MLP neurons of a small language model. Each row is named by its layer, matrix (up: input weights) and neuron, and shows model dimensions 0-169. Each number is 500 + 50 x the weight over its row's rms, rounded and kept within 0 to 999. Numbers have three digits each.
A block is one neuron, or neurons of one layer that tend to fire together. After each block is what it responds to, as a language model described it from the Wikipedia text at the highest values.

L5.up69:542498491462461394479440505470451510486534517472589408444471420493560443504449455461487553507497572460342517503474529514551504492534613583470525448530557485512464494565522514491489544462487457500516523515497478502559437512428496501414600605540522431591497508537553517564542531482476535459474455504574613544520569400536462507483491529497627625531587427439537516517544540478488514529620625528473570548572494487505520539530501485516460520386461441501569545423418422496530537546553435519538407511500542433536469551
L5.up146:575529490409557381411539581587541488507501520488532454444554461529549581458508524481490502523480527377502437500490472481461468494534553545474434511421495594585439418518491563480456416548537485560528563511505490587592500466468453524447538523502502474575534543608597519499531579502574543489579382506437496531535577506494478475448484527450488517501492465454537469527493419456467582507551404508531488500590467545548532506580560529556420514527370575541455570535399559527470488468484561413452566605511544532438546430
L5.up1273:480521496549592500428505565478475574535411477406471468562457459538556498517519549483464457478573513442499472557530500488506493511493505551394534564458581672418545435502561569482416514473500487426545555424450522512473519532537501566423483466514546540583604511502468593557540516475512508552453558550428440496527509448506475464439445597534542548455571559512492507487511406444481513499528531508564446502467350521492463482494519546529435488421442517477445484593533517566505549576424490566424571602518509507499548544
L5.up1932:540502580628512483510484476447438579547516551509535460496532447530598516504531483424454451594522501447605352438475483452516514476592488529490525564491484532512533572525513532410446567526568451560533509442487478443514544502516512544409559482562441518491514500566566502472498584507516596448498502532447501407510596581493563510540504540544541521427617452529444591626523545504512497444444486579621539442521476510614465550579432456528492494410539526430599476466496506433582530524468448547531514423459515497485396431
Responds to: Concrete noun word-endings

L10.up93:476466478533433546441481425502477422463432405524546428616532478571532500556520466539522427458435424498549407492558502470459607429472453495440498477437485494523483510498545523426496525400479460546492514555519536538497470426488444504504478433452592482388451588567486541551582453441500560492489592453510495436424521488545423533494601504559489564517469559463475531471489521528505429494480375511561480423485495432556452472491515444533469511405473493486534499509465558501547430444443452516544496478489534537528416441
L10.up170:534477501539558485429477412515546438525604476436564483517531559452534389512463402549478481483549432524423489510446522495476528540511471440486524493530426515425552528562456538496441555499534491486431571565566530563452419444519514545493480566537555424533501475507525470514522407501575519567520536480552484516461459551518496498591545496460499627525514494474506544606507461551562509483528384480424577463411561540418555482533495569558503507586428503465545592464444493568581491354534555484504458443501516467574484495
L10.up207:552539559503497570446519418344596515362572501548516406493570455519495359500479535540579488524500466506505500494532510426466525492438530512524517511504452573448593519542568486512461538508579482507503528534429472567560517499498395602423515483550497514531554429531490553452535487525508457509432429494457474405509462507498447492567519459517502585473511544460483530569477473417538449460528589519573455566472567500550501492509446469459471563479568475549507483522496506397508554431513538442449436528548474430509414541
L10.up516:456516420533386550498503502434446489515552461492522492388465389545481514528469512571404564501494496574413488538455508505477538490521460614564544613506508395596455451528560517408571511555448480459523492593579514418565550601421562556556585428581554366544542431535529482616499426499438459499509528522498517536514594465554612501485479435510442443525504462483610478508505492511583495477513507495428458393428599432543518477456514420558573457463432521526443488483472468526466558522533533559422538480493512555535434586
L10.up530:588491508540552605521508452502584469419465485527563524522505505465520536504494489616530485513608498618409493519422461603474447518549481575467511503529439476469470441498493491489409462513479392415460469449394575461488495491519533525517515465525510582541610466474487491478479524536528566556514534506516529471451470486504496558362525500534542499558473522527457509567589496573478454486515566431545483482523531362487549489483573480518577617523504443542467477437592535453495489551486473558488548599590459528495470488
L10.up718:498489500555525551539480442357591457455540460560464510465503506521507489482510599482603453562464462501493522391493426464514446507492504568427477487495509477483501544501480467369505499463483532474402560554515465509520508445456450401651476500562531423521447547530386509531532526450557513485494508459476442500519418471557473516561561462507505580502481539450445458524470465515431468439582508562527442361440501485516526503502542573560542501488511589495468472558582446397457541544434426519458473528537441492574459551
L10.up993:657422536444528432502569480449552473506518470611551472497465477466583482458533513499513514585445558456485501484546471529509473512469519459384537505498491402497545407483545521623489520533478553581589432461444523533387550465502553443509514465423535519541498492459449485507704569465524413473552509477486488495388426555557512487507429529521564549497538484519490570520565496518580523493461416505437496409470412463533592470483544485613512414548491517465435597538479551452520532529560565499511451539508530487530425519
L10.up1038:496506521492541494499406432503488487478499445493513511568535495542414543401598511629469536436537588441500594599530566550413574547513450514487513607511507492455545486476500529486477488504515500481555463556465526520490542534460514523479483513467488537453492501542451472481524492515498495504512500513434508513525435481496437498405488529440516494489565437515523475531503422490517402535508511496499468516379471554532444448570530554455516355437376520486484420543505526469442500529399483413520507431505529530519539466
L10.up1159:501527587441451441500412451493451484447539542550465486464529425579559416544537622505475504398560468524477531538472553496535465585471443533567498554540384462455478507519470534388530402503469589451465481458458411441358577433499523453488490527604507495460478473472566526468549516546553456491518547424584474534503459489594490451561557487471533479581533482512422478547483518577515492498532475408518445516493464436560483491579532474448436447492455481521604532454490442510499560535445453384468521490659515540518499562
L10.up1245:517590521526414534548547533497532457414475468535439392426576542540542458500451517458517484423571556538449549487563481508485394495417545532546402480605500486454484442508527541508588431433490512515499515478506597573514588511527499565461551605568548433416487492475449534538553540519468442429570498517425513560455492473452421511440553532490483483531539500500510569512505517434470554441511534442446412541474352490575434519546549525541405550525465515493510512616456516441453540536555581516516536601458519487511509470
L10.up1292:492449437437620527517515444608445461471462513564445459539567497453443508562466534578447472519509446449478478512434523442533598529428502569397474602481552366500509552486488444530458500477493443626505496410461522447518564525520518429440523517449471529523464574498467446512532548462546468539392397570501450556438504530561484401467479566465500492509467534533589558486494465489442565500455427490446554508555410457446534422576508525454505512497535449502458526578473424422424479518513583617465498527510485551476472495
L10.up1577:571418569466561461531520501515479490449474414560562515377491470400539519461463494504526463612484512466546535455479454498478513564505475527470486585488443404495528485457558485496489467413464558573466487458471482499397506446504519548476492510496553489500461437553469546461544515536542450548535417477536460517475537502525563539424509440531525519517498426474533532523476474508516563466551423417480456437526461521526570526463530560559459437530520499528478615503493400516465549487504508523503495477589458454491432514
L10.up1633:527549426522519479510532451534519623485501458502467468511495542504480534477496566471442524466521408562489608442492535535481446515573471525503536530440533559531574440469421531524546474571531466529510516506447470487493449488416467563550532550467480432525502499527471492529513514425556527503446527473528473489545526449474439463445415546451536558569560524491462421617522510476476462490438444497485446429461523492497502411424517575525564521532469432627582491456517523536441548534489619418533489415381589445541443501
L10.up1748:534504525551553514526432567486567442501555539488473551547513571502458510560473532489528444462603460495436574502536376470456444465492494529519487436510469437442545451558462533503502521613487472552390496547526487564482536555499531494519560487472509528454569509551411554440456438541454551479566433593584525524497433470404407468537432531546478467424445506597585536396473465443530494572585488466521477497558527479436450586514550458548487452454458491570577494504486442496378540519543474510498538484498538486547512486
L10.up1790:590527475473496495548474496459512475426496506619475489495503523561448475462515457486451443528516527528487478439455581522480495536478448546458445594496451486511522499512518560459525489555488552453577480522545569523561545456453519483608476440473526606499470458507494528503489494558499416482638460528502588512453542441476468504495449503488536440504468525413570436468467473590529421491463439458497468412558506538628617464567495541494548561490395519452502543538459536464471462447538490492634540490515541547548456555
L10.up1821:496469441473525567493566509510477518465500558520479501458466539418501494480441477486501394469530507509482490475518520387507561489473580442530466385455584547400558478508470454539466585479550504504519447494479475486450529433431493430450430539542437533520373521516514556487555623447480386441478511509479495492493528523450477540578495415525483542508499580475550414513486461521477455389377588453540448509531473439518571433554483540517480465450518538525489536511512442456417449491463466582531490429577491530538425594
Responds to: Verb or of before its object

L5.up1460:552516501554526497449478518519567519522397588409446543492563428541392380519375384487413490503455517478415497430504426498529402590491453517560420494495548498540467459369563393474359417543512456491500578430488478522484495474463559530444464562512494526541540510466560547542528554529517531556503531572487417463473596497431603582529429532457457451563488433481514538478400493464463535436396508504562435596394490482445558508508501505571474450460496464487411501549477498522492550463514565582486548453433574545531515555
L5.up1668:492372548515507492467506522469566503465513556536539606469555378489537470512544512451531335478616489515536434493476493498512538460485400433596500517518511578500406496504515450535453376436542421397543454508562570546479520493483522438495512476569485534495547433587493469475512616552512475464478518485451454571546521428541550511536438375505444537504540534448417494506565481459455516520535506384487436451483488494513514569517519590522430528510422494440474509477499531550538501487506575519438529498464472554455592525
L5.up1853:525577509501431506504489530498511571496440480460421603567524493457568459481516488557489503488555594457484517437552520429450536549528488497413548536484460492460471482477484476529450470398514459489506513632482509461549468471531439435482604446505562602582528510466486515525547526497531529358514505450403610523606486454434607530437471464490513487469489463497569545488393464493565569533495504495487489598532575477446427491496559507548574524395452486462530625444480401546543540547431467491460426458576547526463520562
L5.up1954:568543541481483527539596487410614454435438524531562585531559484529528499487528454454454494476554446453475553464520461478578470510443515470531456403491535447424454496566512478526489505466533514527499540500535526467429409500514571463516494562570488439514491591513452504606448477564480456555486499438537506493549547497453547586512455484504481501472529461448381486457455430470480536440530521443484514520500494539470530533446479502492559549550424454494480475492526477600523592466490540587411463539464485538435541527
Responds to: Year digits after "In"

L10.up18:525413547471519452451536468537531448591518508523556540575441473487538486523557537539528475487457403505557594571477465462578509494479511428511544498505488472516521474594419596452508440427550540482490490469547549474559451561481408605574474467488448490552504533407557437461541477497536463554499522525569386518512495565525507502557534532515570473588395489472601466500525544461432496535484493410516416504555412487535497430596545516628469589479476468544498522460539503429454473472483538434498467563423448544582521486
L10.up295:522441529489562473424490489482472503508519444478517409491511460519494448444469525442509551458527423614518597453533483483501499499531451455482601511456480530512474472457506459513463482464521521463503576524528470393495464372571511476477497485386476539497505555553493467533521480523445494543401544533554482513418498552527457543515585522478533498538437428466419552549515561498394508513487491439462507498505423601519493470480482471503485548497460425514531668502582591561464568453491461546454514372519487504458574521
L10.up322:526512579554482527542491473558562521415552497621506488512474444515513504480542567530457484567527534553427512490433554484494475548462613439548495524579440463486542560500514492455579534465561505516454542447484534393541624468459550484519466474478542525434544525481446391551499452445543565496386612536398561538632495550522519582512574586508437536371398578442491551460480558440503444431556560619503540529382498546622485586461606595475556646553464523494526528492461496479504614472493484426529460531499486556451483512
L10.up357:486493483512493498454531493417562439418448515463523544510561467527440482554536503423543520561577578528452568580477498551525556596397448433479557414575594533475583521547420532435597424435454570506465503449576462389521434517604470499556612537469597446462502483488572515441532552508474502525496502479571455499469579465469442459600539473524585533499612565486536402517470527589541566488512469443422534477528493591479591463512481470529568559542530467470553569424531424399610477548432506505527521473556567546509471505
L10.up444:503514535424586444404581573497513513489545520526509546546472493531556559540442456460564432537537326440501564492493487530471534500470632527549475469544519523398484611474414530449528523425539453505519519516560500455556469533423420450526563511476517567465495492591504424528606528537476506407428548422486515375470484451519531537602490520605525407530498394479525464457514542556560479517474474309554471507454453415498441466451490540486526547497490491446592542474590600453508542496475562538507510477481528474465482512
L10.up539:413480527530495505398544490622500488517472486474462487498563543415382477518477495482539485564487533533487418443417538551455505443464522509499494486621513525445512496452507515525563535459522471468535454532514579494509499448510467430630520518473484566545603503527402634504423471508518601383492549461484613527532453512635517567526492519520513395444499481526487486497426474504415576532488482512433464581476435493528470535515474524604556443461464537467475543617534408518490435473501578585486612540595419425554441509
L10.up981:428504471551542506561489526422538446552584545480474546541522470540515534516454574493470509413567544568507523409579484439427525490497470510537529508488404463528508414442481505580627503457519515564497536508468447447501459484475498388494535538478462482470382445489501535462448509491486504533483471488498492487537520537589524592552622523404525506587490425429549396504525498487535487495494578481490461514537544405499527526474461452573534581487457460502518488547501515455559444481531574573568520571533467452458568531
L10.up1026:435599460440547453419442520503476439578507479397553400569576485583488500470510472590531502512448534538558537449363513382511537573443498499486526387514546577530441488540514497437391452502477499477499498461490490395508568495485447524466472570561552424546544563476530494578524549566491612490465504541507446589493451436461605555462522424463519477498535433493548577468543509476459509439543595551499471462394515549498447534436515433522549587504431384582549454485526506446561513460510516569532468466540512582466485511
L10.up1173:472460561569482473477440462452493468459467573559445577524434570552443405423469561479431542539549454512446486405543537457444512504481402529486482498530499565536441538510484431523595521416465560531518511468563458403499503530509452464440518395514552546468407369559426427501468515448528534447412493391580476522562505537477501483460521535547458430538503586433496502507509606569482501430482461461542431481547529497374554612526506610564479541511515517466508544527446599492567569571543615553458482554553530471442491513
L10.up1330:562505495451482452436477483534515436410506501500497426574446487600462439457498528567451550337433489512485572470435520483490603487584493458528445481497482567471416461498503519579530586446582486547465446489580546485519469430493482515467530559529475507480448506497398473451516539452517528523423467496585510487571559448531550504450525568506504496539437546522454446495469599422557530538555415474582491499569426482511592541496437458490444455445481529522628490403438526469534526519407509500530574532508485557408565425
L10.up1380:520483500495481460646488537512418461480483589514499500441475485436399493489537531598441493524590547461500472422487495459441481525442423498564546489442443527532503536523434463418549347403580513482487509482566458466488481511513464495432549504528589564498601591509464518488454434548451458494448508455416469528616527539528569527532531553551524422491568451434420587533429565486534475574477508534517485502569424562572457490334492551482525560525425522452472502466474576458438499435481491468524543544512504546483561553
L10.up1433:503478496481578442519447470461543421471498542511484518485525486599484463521472531479366418521546544452515511486557526432391481539517495515586549432516538457522502562488483523569429475540540457442438541501484563519546568474363494458378563509487480564503498393508550506462503503602504468595485520510551488451407498456462513600563518546440539437531480457424500524520618518452534431494494503479514617545465520523497416431428580497454399555593483523572495526536499473478492498504436555493544466442570505512513604539
L10.up1491:507536455414481453531441560456577425402446510530536575531474399504463533503513565583466509425493485488475547495461514504478535521522503448449482482555496468434488540480448461523493481468493532418470497439597532529510539523532490480589483469496530564495600506561543469584537446517441501573485495470505452506444536453492558520504507588478532523516578469545594431564404562482531484436498426462556468462435427411515524440569601489551553535566480498518428601541472488512542497451528557533535560445410539441412433414
L10.up1540:502494615453527470576472558529418522435541577532487539583567461523536542494519537515496522559512573472471554516457483525432514473415401563428506461544455513554405566472417501516591559513546370472487498591498509538465502499404495518522497545569404545465558474483490457588542629525587475469447438477505507443533472498442577507472414497547430407442482549526531480468532590429526500567523430499469570439500426521554478450465504457508560593478533423504473624541469509504487455514426548508551576453512395474479541533
L10.up1864:564427507473482538504471445535491551508490531483449492523596518479491445513509485479581487454513436427460481496473488518471547499488479453505540596500452492425641515643352586444428504478514410438440479587404433462500510538537435529463532559597516481531442465518540540452484495541562571461557565501448445485585437532505466518450527484556459422469502519523566437477506564506464518572504589486575460423503548511496458522470471556528529442426522486527542561489539462478401407452600492504482515465452456488478563506
L10.up1901:551403553536560456387578519529483546499514486517515531483509458504542461453500491425502420447502529544434595581432449460516482483526468418530578410468506516411466494551520434482491502555555548498555495510428454533543484529483530462471485450449532540580546511549506497448517416474527614522513556542568468567499534500521462458486402517587453510554503451353469436495588591512634503520454476515659448447549482509631488420428480507495465573500437463492483498418520397539568469463460553604372471500514474530512558497
Responds to: First digit of years

L4.up2037:533500511533468555502451461556392487505467432460551464484506460555466558519620450489502517470526541481493523540558452480499533496514507639580546617488503470541620488479452491519453529506450515513558473511494470461600441531489536510420422532501436484446488501494535543483477434544390578483459499539501613519498560511508455459391509530434512396512524594510517541453585514416486414502432562523540528601434444512580409501481462477490542461501411498509491498516414582499444533471469599521472517519521497548494431532
Responds to: Dimension and extent nouns

L5.up32:569507496464606567464498459578520456463435444453430579489522403510453531515459480483488453587541535536522573489489434570468540458544515561543575445516410539511490530539522489532562497442458554475442511408418453470448565517488485604482545492503515475528541492560519469471386456601517558417455480406465602569521382518561369496483531480415500419501415485545463587557423522540491419522525547400519506540467429506609521537533544455519409528527494476493466423494450445378407499490411393571468595475506514450443474536
L5.up837:482470473465606548511544464468390526471435466541570544551460447436615590481488507478547489569463509466555488450511521377519498567597419516556555494551461456424438522375523449520419488474496468470483433424520522504515542515509417573452452567471581549488469505499404455532617406510523488488462467494476409396573437459455521554484478458500467394623506484541556452496455406495489561435442503471498496468500506555565462514499511526542487476519586465523483569448536483445492512541478511346566522431584452570550458508
L5.up1452:578485569562562460441418486460516531461424460468533449474492451475591474499554444562424529533476491529508517519482474457497398489428505476505487578481376462455510559477609567539591507494485516453476427427525460423482531452484520545447460440504483497472463530447445462555579474570523620529483474454471558477496450558510521594388460539496440483598463509527534531409572511458486556487453452461423595548546460517568425539416604462493415556528520520549507509605541535516476525509461491471537558476522512421434459446
L5.up1570:533528466493478517489529453565385509465481424558513446453462579509457505532467548499459454497590498449510552360504443528439458509425502436542512471518495545564494545399460556546415548449515571488570496518423553470568549550383592515520525507496523550478422524452526482515509468522445523462514488583571464428406503487513551554463630550535493518549516532515530545502526528511495373495499486549547469600515479503451508530486478407528471591483497503459492492502482467463338535609463514420438498512583547520535467579
Responds to: Main verb of clause

L10.up0:583448419540561467550465500346482617401549524507523366543497423428496551597447356496445485473505502505443494607498466428502574521584564502472584572507501570477488484515589508412455461546470537485515455443532546443541562490460492630478517416466523592488546521550496468498544571579409550417478473467516520521420497520544559594536437496428515530477490490520442423475507507572393560400546553557543479545550481487529520473525516518493584482482496434595541473551530490475435514415422492538549526487398520468521577555
L10.up770:567466564466485502520529447508507487501520448577558481548592520490500485465453428416540431537453479477489441476484499534440523521488425404535463446527566482534488488400513527514457552503463461628526424445431473429403554506497457486533519471434434492523574423446493527429445532497477487411496443526371470462467557553484452496583521567541515559516537488466471516552573561542458433616436480479551539522417411516451472502465572467536470463465562476561558566548513498464490509477510497503477460523492523508505474551
L10.up928:487463438465573491559549493566545490549542515485559441536357520524476547542468507657411472517533604450497496531491542466545473523574551465543588524468434533474517441471485488463473570487498414554413492455499414560503448531398479473516434527548518433519513497462525461506444507434496492532448581455484530473446543524483474467488509540518538508420548516406502421502634530409476531519443558611461502487455474521527527498522401531502455539437473441604451528506587535486474554454475576462554485584411430487550572516
L10.up1017:551308479494453414515524522439461400499546506510484476541543519557549469462503572420477533485474425524558659514529505429561504501567485517528530504515435546536478425560564513460541439486505577404455522550655480485527558448496513501471465468434503541512503485473527499505506488528519529514468520553536454488511501545424453497443553457513495543557487493505462536473443500523455512511471461566524521526431517521521526487478552435430471373470414542525478585536404522416437495523611536466516557527424520534445507422
L10.up1021:499578513504432402495461444533513484559437518475522440478481540413479550606493539532494506516516479489531416404507522421500482444506433475556520501502501454487542579492406567460485433428566550518592515561454494456538594576470447433482553511463502490561452524557534396456523561535486493575538540565406597443497532539498441546576483525519492442416463500471539439603572459524489504562532403467399521552543572569619517501488374485545488500544556528496494528446487506587546463448584477390522445540512421625503523589
L10.up1186:479434427463462552460431629523489537478574502424515507554436520524495517491429506467396533543562554553500507511500475463536541515501449476403492503559462484549602449513485526428449448476525512562575489466527489416495452481568510479470486506418524493509513456557619392508523630507520481556560457481503527459474522482462510518527510619501520559419606530528497470514503555462431516543443538446441516451594443495441504483515504483515471384515478395458491546495538568600546523488470521529514492482537472513532560616
L10.up1188:507511522589476501423469382544541522447540493451565454511505502517568496513458538476448559558447458483451491592607427506397395556503519531450545506479499450480521373474515536481537448472484543446447502469550508537565567557489484504428570484498543538559609436530452467489489574560588584591430522495474582467605558504468540463473516474496435469526479523502463524498574445423533465587457478406528485516542391446547538494489467461561435475452446544469458558459499495561535449467597505547541518507489489482459577539
L10.up1218:465540526446522460532475592517454496476522472498464472532475565654524377431493496523479594465571487505454586570596421449532521540451459504387565546622552501491528449509539560446456534569550521646580463467471473454415559485486485502387463502545577501624489481544567423393496522489405467520547514459456514582536539457452541531533484528538429543462419419479515545467526456472447427500502565558543397569467494508502462504619383472423457442500480501448496573470448503482547537552444513510461485559569558506569496545
L10.up1320:465456474459481481458441536427467578525482477494523586497483545464422477464517526539448474500490455525424550543532456495540599531420478531458459547406500534499558478515523470428488474550559569499463562528462476444442543501565444559472550511499533517547520479522484559475566491510539460573415511519384583438409492523397547533482529587526506509511550473417443512472550401476444473486531445478443482494544406546422466588455454573485467419557499529512499538485484463471486506555533452463491461538478570477477589558
L10.up1606:446440484552522525557428466458495427512458479460473372573506529490487473420536504402570506520505609448467560513535406548430527542492461444533445411424487481555515538392498591510466509421590500540492478455526519352467481477441410545540506492495506454438484550483417460514509471552429539486511528428482491414523488520515495429476428490520452502392545437538413466587577494536485474545473504401499512584477503585481511546517558469450528441491492490544484538505471371464531535547703467523420525453493541538528549470
L10.up1696:454493472442547445540510532491535450496465518507504454461511504540482573468493481501393526555474447463492447581424454473432506568534482491466441491512575556457527415580526488480384505532523482486530527482460505472525530463454484580495434459471478536504531485571505526504469509548469488479570544486425578443631521489572539487431462456484393581550616435536431480526488561513437441532470414535537435483433515480541523576415470567464458527424580544573449517444502474501427437501437482456566489561460394609524531526
L10.up1793:518512533481497527498472483529461561452483526520454511468412511476476529499442501522440544477483426376423501493441373495594439596506532545407544478561466528392565542606498484386487539517483492506478551501428478505490575507505459556497564472530515490528522491501509525506512400577561571475437514484536528534379555532513555453397545613481495585457513579518406547470516479491509477455520440423484515552508501526535478530507473537548444463449415492487523374453494522461461495573519363536501537582536523448539521551
L10.up1850:536552527552533513490459445513493488429527475527463453451495436557514534474512497440483509440534496495451461486540475487497450436466444452448459577604466514649535505546395562381463463525559568578586528553527430578517509509447392493578521424422391500551636419519507482488556487556521610550546461485461476545520604494425522494554596483500491485594571514586511528500518519480445514530537450510437371493551510490596357403475492444578451546514455451480386501535444541466422501481482444583524528557491494398525623473
L10.up1882:551508489476402442540410384430540558486507467533526511445540559503482520471550482409530481498517488480539410495510545454520400515474492574509528506425562448467475442552483446470465472437558541487587591509483483517483519407454494507488504508480373471554555509569519484483453518517585482460513491551404469432551491545495628484466495550486471465460547565496493562480531449456470533533423533506440540433465415535569434432573513506481409428539517505489467536492510504429534469531530514521474575503499460493571506489
L10.up1905:510433499556527425464545470540495441548515440578451433411490468523484535421516513554473523487505493510503463542552496466453484540505458521446504505428549526473431441594545507406403490474606503497529542555484468507536609520465491510490562507531492597510569531484521560488525408525542471476467610476481487583519489483489472533471419541451480543420519554558401456531508474511506500501523526547508417537507422498551504486380473532449458443503415486559497478555489540532496503535481400504445514506459444512458478562
L10.up1956:476556521466474452521373402461575418472489531514543440385549391497487484479495453509558628525546507449375508544584547477513565489501495544455485521495510518427485413452489512436500537517547554558566560506448515488459462501402482487480512484498506473581495495486457416549551515498518577495436502507519533559601552504449490549512416578453459488467536534587515463606547522574552402505415530549481567487455486512499452499552434537513400437493505503529439582405476447468491484453502558589495546516541444521400480512
Responds to: Physical description lists

L4.up1093:409416562510408485483509501460511440473552441495402496500465567531517518480523417592512502507618456412557484614531376525500529601404341491383444514489545479507491546495433567480490454467510550557507494493457510437589591586518521482438487555512483604481568536422380469519383483499457534510449485512548400534529512488570429555435461576525486561458545522493420537469441570592476449506529518559490526495360550389497516487517609565408447600535427454524496391446501528541451483546459522564508543477511565427464583529
Responds to: Have-verbs and number digits